python train.py --vocab_size=2048 --activation="tanh_gelu" --norm_place="pre" --tie_embeddings=true --lr=0.00168 --grad_clip=1.0 --schedule="cos" --batch_tokens=131072 --seq_len=256 --train_tokens=523600000
MLP neurons of a small language model. Each row is named by its layer, matrix (up: input weights; down: output weights) and neuron, and shows model dimensions 160-223. Each number is 200 + 30 x the weight over its row's rms, rounded and kept within 0 to 999.
After each neuron's rows, "fires before" lists the tokens most often just after its 100 highest values on Wikipedia text that the model never trained on.

L3.up838,178,159,125,200,258,163,166,203,252,206,189,183,185,206,225,259,202,191,201,186,139,254,197,158,162,254,198,258,210,232,196,138,212,198,154,204,165,198,135,215,169,139,242,181,215,207,246,202,242,208,222,183,178,170,183,175,145,172,263,170,222,234,327,171
L3.down838,193,209,214,242,204,229,196,222,268,166,170,199,168,200,181,252,278,195,172,175,175,189,241,159,223,177,185,228,141,196,210,164,189,223,151,212,170,225,214,169,175,134,214,216,194,175,179,245,135,181,163,189,164,133,148,170,226,221,222,188,218,195,199,241
fires before: " |", "″", ",", "-", "ed", " to"

L3.up240,281,209,259,239,220,203,192,177,248,188,170,186,161,168,215,216,197,223,192,197,173,159,263,186,146,211,202,190,208,158,173,173,224,218,176,197,184,233,224,240,178,231,182,201,241,212,172,166,221,226,185,221,219,194,211,175,244,228,181,178,169,267,202,217
L3.down240,177,185,211,147,218,164,140,165,213,204,167,195,212,236,184,196,167,180,191,200,221,170,151,163,191,194,170,205,171,236,244,201,187,174,244,194,239,234,246,188,191,177,217,201,190,207,208,273,242,200,221,171,219,154,218,219,259,228,227,188,214,174,146,187
fires before: "\n", " a", " the"

L3.up981,245,173,222,219,162,131,203,181,216,203,208,189,188,220,214,159,201,208,168,236,192,192,161,197,150,151,180,163,252,199,222,155,218,232,175,188,184,263,192,185,154,191,179,207,204,129,219,202,242,162,187,177,214,168,170,178,230,205,186,193,230,180,215,203
L3.down981,199,180,136,218,238,219,217,183,188,220,180,179,207,171,238,236,195,172,213,179,191,244,178,240,185,225,148,190,194,214,224,178,189,190,182,215,215,186,229,147,199,194,181,157,224,137,229,147,185,172,232,221,202,216,233,237,224,220,171,168,193,203,242,229
fires before: "\n", " The", " He", " ", " In"

L5.up253,177,251,204,166,237,217,229,157,165,201,254,203,218,193,200,150,213,226,177,240,202,145,196,229,127,232,238,170,197,236,217,163,210,209,203,172,157,211,180,200,220,170,213,225,215,212,254,231,189,171,209,189,176,165,183,213,257,216,203,199,113,221,185,226
L5.down253,203,197,159,222,173,205,256,256,202,193,170,138,148,183,180,195,246,177,202,172,197,204,194,148,175,191,214,215,155,170,162,141,183,218,208,228,230,195,243,183,222,187,173,199,216,200,201,179,198,201,225,213,205,201,177,166,206,182,156,172,248,199,213,238
fires before: "\n", "en", "ch", "pt", "t", "ut"

L3.up303,223,235,221,199,199,241,221,214,207,214,158,242,165,258,204,257,171,207,207,175,162,219,230,174,206,183,229,224,175,212,216,237,191,173,222,215,166,208,159,210,210,214,244,177,201,230,256,164,184,157,224,208,199,208,243,198,187,261,193,206,244,230,244,214
L3.down303,236,229,245,213,211,221,194,183,189,155,192,222,195,266,231,252,161,200,192,171,162,192,217,203,205,179,194,218,212,196,229,228,188,187,192,191,203,195,165,191,179,211,229,190,211,212,247,171,194,176,190,222,258,211,224,208,203,234,175,177,232,196,229,188
fires before: "The", "==", "===", "A", "-", "\n"

L3.up496,238,210,260,180,188,226,190,226,223,230,145,188,145,284,198,209,164,203,192,219,175,158,159,173,180,162,211,191,210,167,221,216,205,215,239,215,167,219,175,173,229,200,203,209,186,212,218,173,212,234,181,215,245,185,238,187,202,215,198,244,199,203,181,179
L3.down496,241,188,213,166,214,255,196,205,182,236,180,195,201,217,181,239,164,219,216,193,191,173,217,212,217,189,179,193,214,192,195,148,146,221,154,192,177,243,164,247,219,199,236,236,182,269,195,163,200,151,182,179,260,184,246,169,170,196,178,186,202,149,176,175
fires before: "-", "\n"

L5.up550,229,221,194,236,170,218,153,184,186,199,234,184,233,169,249,217,189,156,200,201,232,180,211,214,168,200,156,192,221,214,203,230,159,228,153,175,164,207,169,178,219,196,236,249,200,216,198,212,165,230,215,223,225,248,196,183,191,203,165,197,169,203,239,197
L5.down550,196,182,181,143,260,196,206,212,204,233,195,181,173,207,174,189,201,185,204,226,212,142,169,179,174,202,174,241,180,219,215,158,135,217,180,210,216,161,159,193,182,206,165,191,188,167,235,228,204,228,208,206,223,156,238,190,184,198,201,240,169,163,204,170
fires before: "-", "\n", " |"

L3.up794,184,166,220,208,181,218,211,207,256,193,208,190,153,161,207,207,237,191,199,217,145,212,226,222,193,197,248,182,192,232,218,195,243,203,198,188,204,193,218,180,214,175,218,223,200,202,248,221,208,188,231,187,136,165,166,191,188,170,159,179,134,243,175,199
L3.down794,192,136,199,235,210,156,222,202,249,184,190,188,238,167,194,200,195,198,193,206,212,168,230,239,204,224,220,193,233,226,161,183,193,222,197,227,242,190,218,233,224,192,160,213,192,115,145,182,206,185,195,146,252,203,204,211,180,204,194,220,165,190,198,200
fires before: "\n", " ", " 3", " 0"

L3.up803,251,217,206,209,146,172,176,192,229,189,160,200,213,184,239,210,234,181,175,172,137,232,205,198,222,234,212,216,243,174,188,154,203,162,180,196,244,211,191,145,238,201,273,196,213,210,158,184,269,238,156,200,254,196,204,216,237,212,219,206,226,195,165,195
L3.down803,170,152,226,229,173,216,153,193,265,225,228,205,180,196,144,199,176,193,172,199,222,194,225,167,224,193,226,246,159,212,153,180,164,221,222,196,188,205,173,167,198,169,213,179,191,143,240,188,187,252,203,237,187,224,260,171,208,156,230,218,194,216,123,247
fires before: " |", "|", "\n", "le"

L5.up890,213,202,179,223,217,220,183,177,204,184,221,199,226,184,160,234,238,195,203,221,189,149,221,184,105,185,218,182,225,226,246,182,193,178,240,193,168,141,221,184,173,179,201,153,213,249,222,188,265,213,270,253,165,211,179,216,210,212,122,218,173,188,159,192
L5.down890,170,171,210,206,197,217,169,171,213,160,121,195,210,178,191,239,192,240,167,177,230,177,185,269,206,156,193,215,217,208,161,233,204,196,177,225,186,208,136,191,180,196,156,225,200,166,243,228,209,181,249,198,196,196,204,164,224,151,210,208,153,242,200,199
fires before: "s", "es"

L5.up847,213,224,162,250,194,165,195,188,232,203,221,167,223,211,226,202,227,253,216,186,159,216,211,146,214,242,108,186,214,155,163,222,195,175,176,207,164,226,207,207,168,183,158,214,193,233,271,168,229,241,187,228,185,230,183,194,155,215,194,176,209,234,229,171
L5.down847,214,204,213,186,203,179,170,233,188,158,181,187,185,199,236,189,223,161,194,194,191,255,154,175,200,252,243,189,193,207,187,238,179,216,220,183,186,184,189,235,223,211,216,211,220,227,199,155,219,209,144,168,199,217,200,197,223,202,234,227,203,184,184,214
fires before: "|"

L3.up147,201,206,212,187,246,191,179,225,182,188,249,223,167,191,183,212,242,178,220,277,238,196,159,212,180,189,160,205,240,192,221,176,243,156,180,213,210,240,211,181,256,190,238,227,138,167,217,225,181,166,229,254,173,198,252,206,162,217,217,249,184,172,212,205
L3.down147,202,181,140,241,158,252,230,214,216,238,207,172,232,237,186,212,166,182,176,199,174,183,242,171,220,214,177,201,191,157,117,200,195,194,192,203,199,203,189,234,161,188,170,219,184,172,166,198,205,213,180,155,266,167,192,164,201,247,257,190,189,204,189,201
fires before: "s", " of", " |", "er"

L3.up385,168,230,210,212,244,181,187,228,208,216,222,244,213,185,219,177,257,197,177,245,220,241,207,196,202,191,232,190,211,177,194,177,202,198,133,213,270,207,202,196,216,231,198,196,217,200,228,173,182,169,206,240,188,186,190,247,191,187,236,215,212,161,210,162
L3.down385,241,208,234,227,226,166,187,176,166,161,184,195,190,182,146,210,189,138,255,156,206,213,176,201,170,258,150,163,154,208,233,217,220,195,209,179,250,234,156,220,225,162,157,258,178,208,135,230,222,205,258,251,150,168,193,172,197,199,213,236,224,167,252,197
fires before: " |", "d", "s", "im", "ing", "ach"

L3.up749,203,215,164,224,167,164,248,203,237,215,200,284,212,172,198,258,205,193,226,177,208,261,184,198,170,228,210,205,180,197,205,190,183,197,157,166,167,193,251,259,263,219,194,161,155,185,203,148,206,196,230,161,192,155,184,188,198,228,208,225,231,226,178,251
L3.down749,212,196,198,204,193,239,158,192,154,167,155,206,246,183,263,183,244,266,205,152,190,203,227,224,230,217,199,203,185,238,207,192,251,172,258,180,224,180,237,123,196,210,194,180,173,224,183,257,186,223,183,173,160,203,247,247,205,206,192,243,186,182,120,157
fires before: ",", "ne", "en", "_{", "r", "ct"

L5.up551,228,207,243,212,213,205,148,168,194,192,238,122,187,228,194,206,205,165,248,206,191,234,138,219,184,158,223,220,243,182,206,181,180,203,220,190,193,227,205,200,139,159,219,209,219,229,225,169,252,174,238,200,193,209,133,201,167,217,167,235,204,219,226,188
L5.down551,158,145,217,237,156,145,189,214,197,220,247,212,242,250,154,192,205,143,201,215,195,180,165,219,207,161,165,211,186,249,229,256,161,171,212,169,235,234,196,175,209,188,227,160,213,257,216,214,218,236,247,232,170,162,200,201,172,210,192,168,215,270,203,211
fires before: " a", " an", "A", "ification", "s", "d"

L3.up892,154,214,246,217,210,214,227,130,233,194,178,173,155,198,202,197,209,220,205,197,201,180,197,185,198,221,206,206,154,230,203,135,178,198,219,177,188,241,196,190,174,190,138,269,226,212,233,178,183,229,184,217,209,213,242,201,151,144,231,199,219,206,174,235
L3.down892,169,188,220,188,159,164,232,131,174,233,186,163,214,224,269,173,267,245,217,181,195,201,236,177,211,190,181,209,218,248,176,221,240,184,182,131,179,195,201,203,230,224,182,216,194,207,200,246,243,178,199,180,192,221,237,186,234,219,224,182,199,181,186,251
fires before: "\n"

L3.up542,214,232,218,191,158,184,229,211,183,244,183,188,220,180,152,203,211,205,185,177,213,185,180,208,246,213,187,229,188,175,178,183,254,274,215,244,167,196,214,210,166,210,163,199,208,223,200,85,258,226,213,162,233,178,265,170,226,209,202,207,160,183,191,161
L3.down542,215,231,204,205,219,211,172,191,205,223,199,188,210,184,155,198,236,180,150,162,206,269,196,234,165,196,158,201,221,178,254,237,183,224,193,269,243,116,222,193,231,271,167,254,205,180,228,183,202,220,193,158,217,172,241,216,219,191,204,200,179,138,200,175
fires before: " |", "%", "2", "li"

L5.up610,206,183,158,238,180,180,170,174,177,220,197,183,187,171,164,232,177,172,227,196,198,95,182,233,122,194,208,165,173,173,183,203,187,194,181,196,240,194,120,234,227,254,187,242,214,207,196,183,310,177,215,212,236,196,166,190,237,200,219,216,222,214,292,216
L5.down610,212,188,134,173,238,233,168,172,207,201,219,209,214,197,216,244,210,206,220,296,222,176,227,153,238,214,188,243,233,199,189,187,155,253,173,258,142,193,163,203,207,192,210,213,162,190,192,186,179,151,160,216,192,239,159,196,194,218,248,173,196,191,162,203
fires before: " |", ":", "al", ")", "ed", " of"

L3.up763,152,189,183,224,171,189,192,175,177,234,250,254,191,220,260,236,209,252,161,180,195,197,203,150,199,202,147,235,190,213,265,162,229,172,194,214,186,224,205,152,214,198,221,167,177,237,231,147,216,210,163,207,182,212,193,186,181,223,181,207,157,260,236,171
L3.down763,209,179,242,135,229,206,205,233,151,240,186,172,136,189,151,166,156,186,179,182,223,215,182,191,217,198,220,197,164,201,144,171,188,192,217,171,249,225,236,192,198,277,250,199,188,174,209,199,192,225,187,237,156,231,230,165,188,190,185,197,176,154,190,194
fires before: "|", "\n", "|---|---|"

L3.up307,208,219,232,232,191,199,195,135,191,212,255,189,180,257,211,209,186,172,226,199,218,190,182,186,205,271,177,211,198,202,252,219,204,231,199,180,128,226,201,244,189,204,157,258,196,235,174,213,259,243,226,159,211,153,173,175,186,180,192,160,193,174,193,266
L3.down307,217,201,180,161,166,139,207,205,209,190,175,203,207,210,184,222,199,249,126,207,191,215,194,181,189,204,193,197,228,158,218,208,189,177,212,199,157,163,195,186,206,174,196,225,191,192,237,240,254,206,204,231,221,242,125,202,205,214,213,197,206,242,182,171
fires before: "ci", "ft", "ur", "on", "ard", "und"

L3.up874,243,221,216,242,248,205,230,203,243,222,251,207,193,173,232,209,264,174,196,298,180,242,225,245,188,143,203,184,205,204,178,222,208,196,164,122,188,235,198,210,169,219,152,211,226,176,170,255,297,163,190,209,191,220,200,184,170,226,225,217,210,192,179,164
L3.down874,229,218,133,174,208,238,250,232,211,206,266,176,260,233,283,209,237,159,185,229,201,197,248,199,221,161,177,166,186,193,184,198,234,223,221,147,185,237,173,187,187,210,210,194,171,216,172,170,185,181,168,201,211,218,226,178,197,250,235,215,224,147,165,184
fires before: " 19", ",", " 2007", " 2024", " 18"

L5.up559,228,241,246,155,163,204,196,215,154,233,225,196,166,182,161,217,181,212,147,192,142,198,195,160,224,200,247,198,162,253,189,169,224,222,194,161,238,243,178,191,173,253,203,240,201,223,147,231,225,212,186,232,188,156,233,141,205,215,202,188,232,222,217,202
L5.down559,192,229,234,229,245,187,193,202,168,182,213,231,157,236,243,163,192,176,198,208,236,209,243,203,176,229,173,215,232,174,167,195,207,194,210,211,226,226,213,205,214,234,213,183,205,206,184,264,216,168,241,201,189,160,207,166,252,184,193,145,245,168,195,272
fires before: "\n", "a", "m", "en"

L3.up410,200,221,194,155,227,170,227,241,148,154,212,163,195,176,208,212,205,186,199,176,247,224,210,208,231,234,235,217,195,217,214,183,170,212,216,227,135,241,190,205,204,239,252,196,287,215,182,229,203,141,192,206,199,227,201,210,224,208,183,200,215,167,246,270
L3.down410,219,196,193,180,235,208,198,149,211,219,188,207,199,185,192,186,213,188,148,189,209,266,223,178,172,184,176,215,185,179,245,201,230,184,173,261,205,251,141,210,222,225,201,188,152,171,166,180,245,228,214,178,177,266,212,219,234,190,263,235,187,176,152,232
fires before: " |", "A", "ro", "ine", "im"

L5.up858,241,249,201,242,189,241,176,218,195,218,220,228,193,186,194,226,184,236,189,126,218,217,217,276,222,154,238,232,240,199,164,202,246,219,182,170,184,201,244,227,164,177,162,209,188,169,159,241,259,184,197,223,195,220,210,192,223,192,211,145,223,226,209,225
L5.down858,191,189,189,247,214,228,148,173,161,149,229,182,217,209,186,175,140,144,206,229,155,197,205,156,190,200,194,160,230,186,210,199,176,191,193,199,199,208,262,186,231,210,209,191,193,162,202,219,266,224,202,190,224,203,213,233,137,195,183,187,184,192,168,133
fires before: " the", " that", " to", " in", ",", " a"

L3.up604,207,217,208,193,168,137,193,189,175,219,206,225,265,195,223,225,193,210,207,168,159,188,147,188,214,239,128,219,203,224,239,220,195,214,221,173,142,198,258,206,183,174,225,226,181,182,190,182,188,181,191,246,245,230,206,241,177,244,148,249,274,208,240,207
L3.down604,161,235,177,182,234,217,209,205,173,213,164,131,186,236,202,151,154,193,166,200,202,199,260,179,197,207,231,152,175,113,258,198,185,186,167,189,185,212,236,174,261,229,183,187,175,218,257,186,211,163,169,194,194,226,174,152,176,213,234,242,207,166,194,268
fires before: "s", "ed", " |", " On", "an", "son"

L3.up582,156,243,237,210,204,215,206,195,251,189,182,224,219,223,166,179,191,189,164,178,130,193,231,177,203,251,192,212,221,199,199,190,193,173,229,173,191,297,142,217,236,175,215,202,183,177,193,195,269,207,168,211,196,236,252,201,225,240,180,239,212,189,144,168
L3.down582,146,213,215,201,192,264,190,199,267,207,188,223,178,243,185,169,190,260,209,247,255,208,288,177,227,235,200,226,180,191,222,222,211,204,204,194,222,179,132,187,207,166,178,194,226,190,220,203,199,245,209,223,199,171,155,165,180,188,234,208,213,212,207,267
fires before: "\n", " |", "–"

L5.up754,176,206,207,184,163,168,211,199,181,212,192,228,235,180,188,212,190,201,246,213,236,156,216,182,183,136,177,127,185,192,272,228,242,171,176,179,160,159,220,179,177,147,189,233,245,214,192,168,202,193,194,218,264,254,259,148,216,177,156,213,159,195,190,169
L5.down754,109,159,154,223,206,194,157,210,167,233,168,177,234,178,210,217,203,185,216,209,277,173,163,239,186,184,251,201,213,195,228,241,203,278,202,160,223,224,206,166,201,181,210,230,144,232,176,203,204,170,221,200,190,168,214,180,196,233,247,178,192,273,216,175
fires before: "s"

L5.up68,187,217,205,197,176,216,208,192,233,206,225,199,233,200,229,136,291,202,183,219,189,204,199,197,133,212,196,246,166,212,215,176,184,231,140,164,197,192,216,221,188,232,202,235,238,261,210,225,204,156,212,203,176,201,146,182,188,166,204,199,244,205,240,190
L5.down68,220,196,233,212,207,175,197,165,200,200,196,212,165,236,191,272,215,275,190,204,233,178,190,219,206,199,203,199,252,191,137,189,198,207,230,217,215,165,244,187,185,244,205,205,197,175,262,189,174,195,212,222,198,219,244,194,248,197,240,170,186,230,188,206
fires before: " |", " (", "\n", " g"

L3.up589,153,226,191,235,178,204,195,198,201,213,222,178,162,248,193,199,194,181,175,199,196,208,184,141,156,207,237,172,196,190,217,156,196,201,237,199,190,216,199,204,201,151,191,242,172,214,170,182,223,217,198,197,234,235,172,187,224,178,211,212,210,214,165,199
L3.down589,221,177,228,129,222,198,168,186,206,200,162,215,197,222,186,150,177,176,175,202,152,201,226,176,244,265,245,203,137,170,206,143,201,159,183,189,240,163,201,231,232,199,217,215,165,196,208,247,193,202,193,200,209,197,233,200,192,169,182,252,260,207,182,221
fires before: "\n", " ", " 0", " re"

L3.up335,166,187,208,266,231,166,194,176,167,185,161,189,205,184,191,232,185,248,192,250,208,222,186,217,209,224,241,159,195,208,208,201,205,193,221,152,203,225,212,219,218,222,141,221,222,214,227,137,219,201,188,215,232,197,266,153,168,200,203,210,235,241,201,197
L3.down335,221,212,184,213,232,176,180,231,155,241,182,190,211,243,211,187,160,222,192,200,184,179,203,165,169,213,195,220,237,195,149,204,235,221,238,189,168,168,206,197,221,228,252,219,196,210,215,261,186,227,199,147,160,216,234,187,178,184,195,187,200,176,160,171
fires before: "\n", "-", "″"

L3.up136,180,202,198,181,223,224,153,175,231,213,216,254,248,200,212,228,185,248,244,233,195,160,210,224,209,224,195,211,189,175,164,196,231,157,162,183,137,184,169,187,256,205,156,157,196,146,217,169,182,175,229,227,246,181,205,216,198,192,183,183,230,192,271,246
L3.down136,196,223,255,221,153,187,196,232,164,176,228,172,182,178,194,216,206,163,143,226,156,223,186,236,186,244,149,239,201,192,197,209,133,202,183,204,181,219,201,184,234,198,222,176,209,238,257,181,197,162,167,241,176,215,209,231,276,176,210,198,204,257,262,206
fires before: "\n", "-", " as", "|", "===", "The"

L3.up789,175,242,222,206,211,164,240,223,185,215,137,228,201,222,177,206,212,156,164,213,154,164,244,200,174,196,215,209,202,219,169,202,225,197,266,183,179,197,209,237,177,259,166,199,151,179,201,166,151,221,148,177,206,200,218,154,255,162,272,268,211,230,217,205
L3.down789,160,178,220,237,159,275,180,174,166,247,165,185,201,202,256,169,152,171,191,189,237,210,207,234,224,209,213,188,192,206,193,165,207,201,169,267,188,235,223,197,222,180,207,193,250,182,239,218,179,241,152,214,269,208,195,215,228,191,162,198,151,221,163,195
fires before: "\n", "or", "se", "s"

L3.up255,235,236,219,207,197,145,192,183,174,179,216,150,180,233,209,177,231,237,266,224,206,200,179,213,229,196,178,189,234,186,259,190,209,189,205,203,187,178,222,226,165,236,239,227,161,163,233,163,161,232,215,267,248,170,172,273,203,178,199,198,213,210,223,223
L3.down255,225,224,250,173,216,243,198,175,223,217,196,190,203,227,166,199,208,216,192,186,147,210,186,206,175,210,179,215,191,138,208,188,173,159,235,235,250,206,190,137,203,145,160,135,206,221,187,208,201,178,212,165,161,190,223,198,153,182,197,198,211,193,196,231
fires before: "d", "ing", "t", "th", "ted"

L5.up635,190,211,172,194,187,186,198,173,201,239,201,234,180,206,185,223,228,196,214,189,167,232,201,226,228,222,210,248,225,212,226,172,224,215,196,194,208,199,210,202,239,168,199,195,223,228,225,203,242,168,174,155,267,250,146,283,163,220,211,166,236,174,165,169
L5.down635,215,252,221,164,172,140,176,266,226,165,224,158,202,179,221,181,237,220,206,236,251,219,165,208,234,202,179,177,213,168,192,160,143,174,211,189,188,167,204,174,217,194,146,171,157,189,178,226,208,241,223,206,206,185,240,151,245,234,141,246,211,176,196,203
fires before: ",", ".", " and", " the"

L3.up89,237,205,238,185,214,226,218,265,180,216,275,201,215,159,221,181,268,207,182,224,202,216,188,175,174,189,195,195,263,193,221,173,230,248,218,208,216,198,200,269,234,211,175,176,175,222,167,187,225,213,184,196,214,237,202,201,200,245,203,168,270,234,207,171
L3.down89,224,185,196,258,193,225,243,178,205,207,210,254,229,205,196,162,187,175,209,261,230,212,191,235,218,117,241,211,193,199,180,263,185,181,248,172,159,205,209,188,189,171,252,216,218,220,190,195,222,211,180,231,221,221,204,191,191,188,186,181,208,183,208,210
fires before: " |", "–", "–20", ":", ")", " "

L5.up538,170,203,207,211,204,168,163,146,159,205,181,226,193,225,217,148,188,230,208,211,176,146,216,224,234,153,202,244,204,249,195,220,215,187,244,264,261,205,187,224,202,163,179,179,237,216,220,201,204,175,133,189,180,137,151,215,222,203,168,193,176,238,152,174
L5.down538,174,173,221,207,208,205,164,235,199,257,191,181,226,161,186,210,230,193,193,147,224,198,189,144,270,150,134,205,249,209,217,239,212,221,173,210,168,243,170,229,252,191,173,248,145,218,129,210,197,182,164,210,175,142,187,220,221,230,181,176,197,219,229,194
fires before: "\n", "==", "===", "ology", "ic"

L3.up504,199,213,126,176,200,187,222,243,179,171,227,173,165,225,221,184,177,210,180,178,180,186,233,204,162,199,197,218,195,196,204,195,239,185,208,223,140,190,223,234,128,220,177,231,219,228,217,218,264,164,165,217,199,212,195,198,164,216,215,193,190,176,205,219
L3.down504,211,189,182,182,293,222,233,188,160,174,201,176,213,163,172,207,240,216,232,200,178,226,174,176,186,219,173,215,197,208,144,184,267,218,198,181,196,219,189,204,245,206,203,195,176,247,214,250,177,232,187,176,160,220,239,193,198,234,210,118,194,247,123,139
fires before: "\n", "s"

L5.up1007,197,189,204,178,172,129,227,141,219,235,184,198,219,163,267,209,276,159,191,245,190,173,207,231,213,191,204,162,192,184,230,247,207,232,172,245,204,204,198,219,232,216,183,179,216,187,226,121,177,209,169,207,157,169,193,230,171,130,175,222,217,231,215,216
L5.down1007,198,229,143,210,239,215,188,222,220,216,189,199,198,172,228,250,198,168,255,202,236,138,182,150,187,235,192,190,171,241,228,135,219,199,155,190,156,249,145,176,210,220,230,150,192,174,199,261,189,179,199,207,157,202,202,170,167,203,156,212,198,175,175,214
fires before: "s", "tion", "ga", "ure", "d"

L3.up936,148,181,208,257,178,208,170,166,252,211,170,191,124,198,231,146,202,154,211,230,114,184,276,168,207,215,170,141,205,186,236,154,243,194,232,189,139,230,206,191,208,187,171,205,211,192,185,204,186,189,174,232,227,265,203,235,224,173,202,201,172,154,195,202
L3.down936,175,190,189,206,221,257,188,166,227,247,241,190,181,197,209,186,190,197,235,147,164,197,211,190,217,216,167,195,202,143,190,187,203,226,160,217,208,219,232,180,181,183,258,218,186,203,162,259,221,193,171,232,201,238,151,219,252,192,196,207,214,204,278,212
fires before: "\n", " The"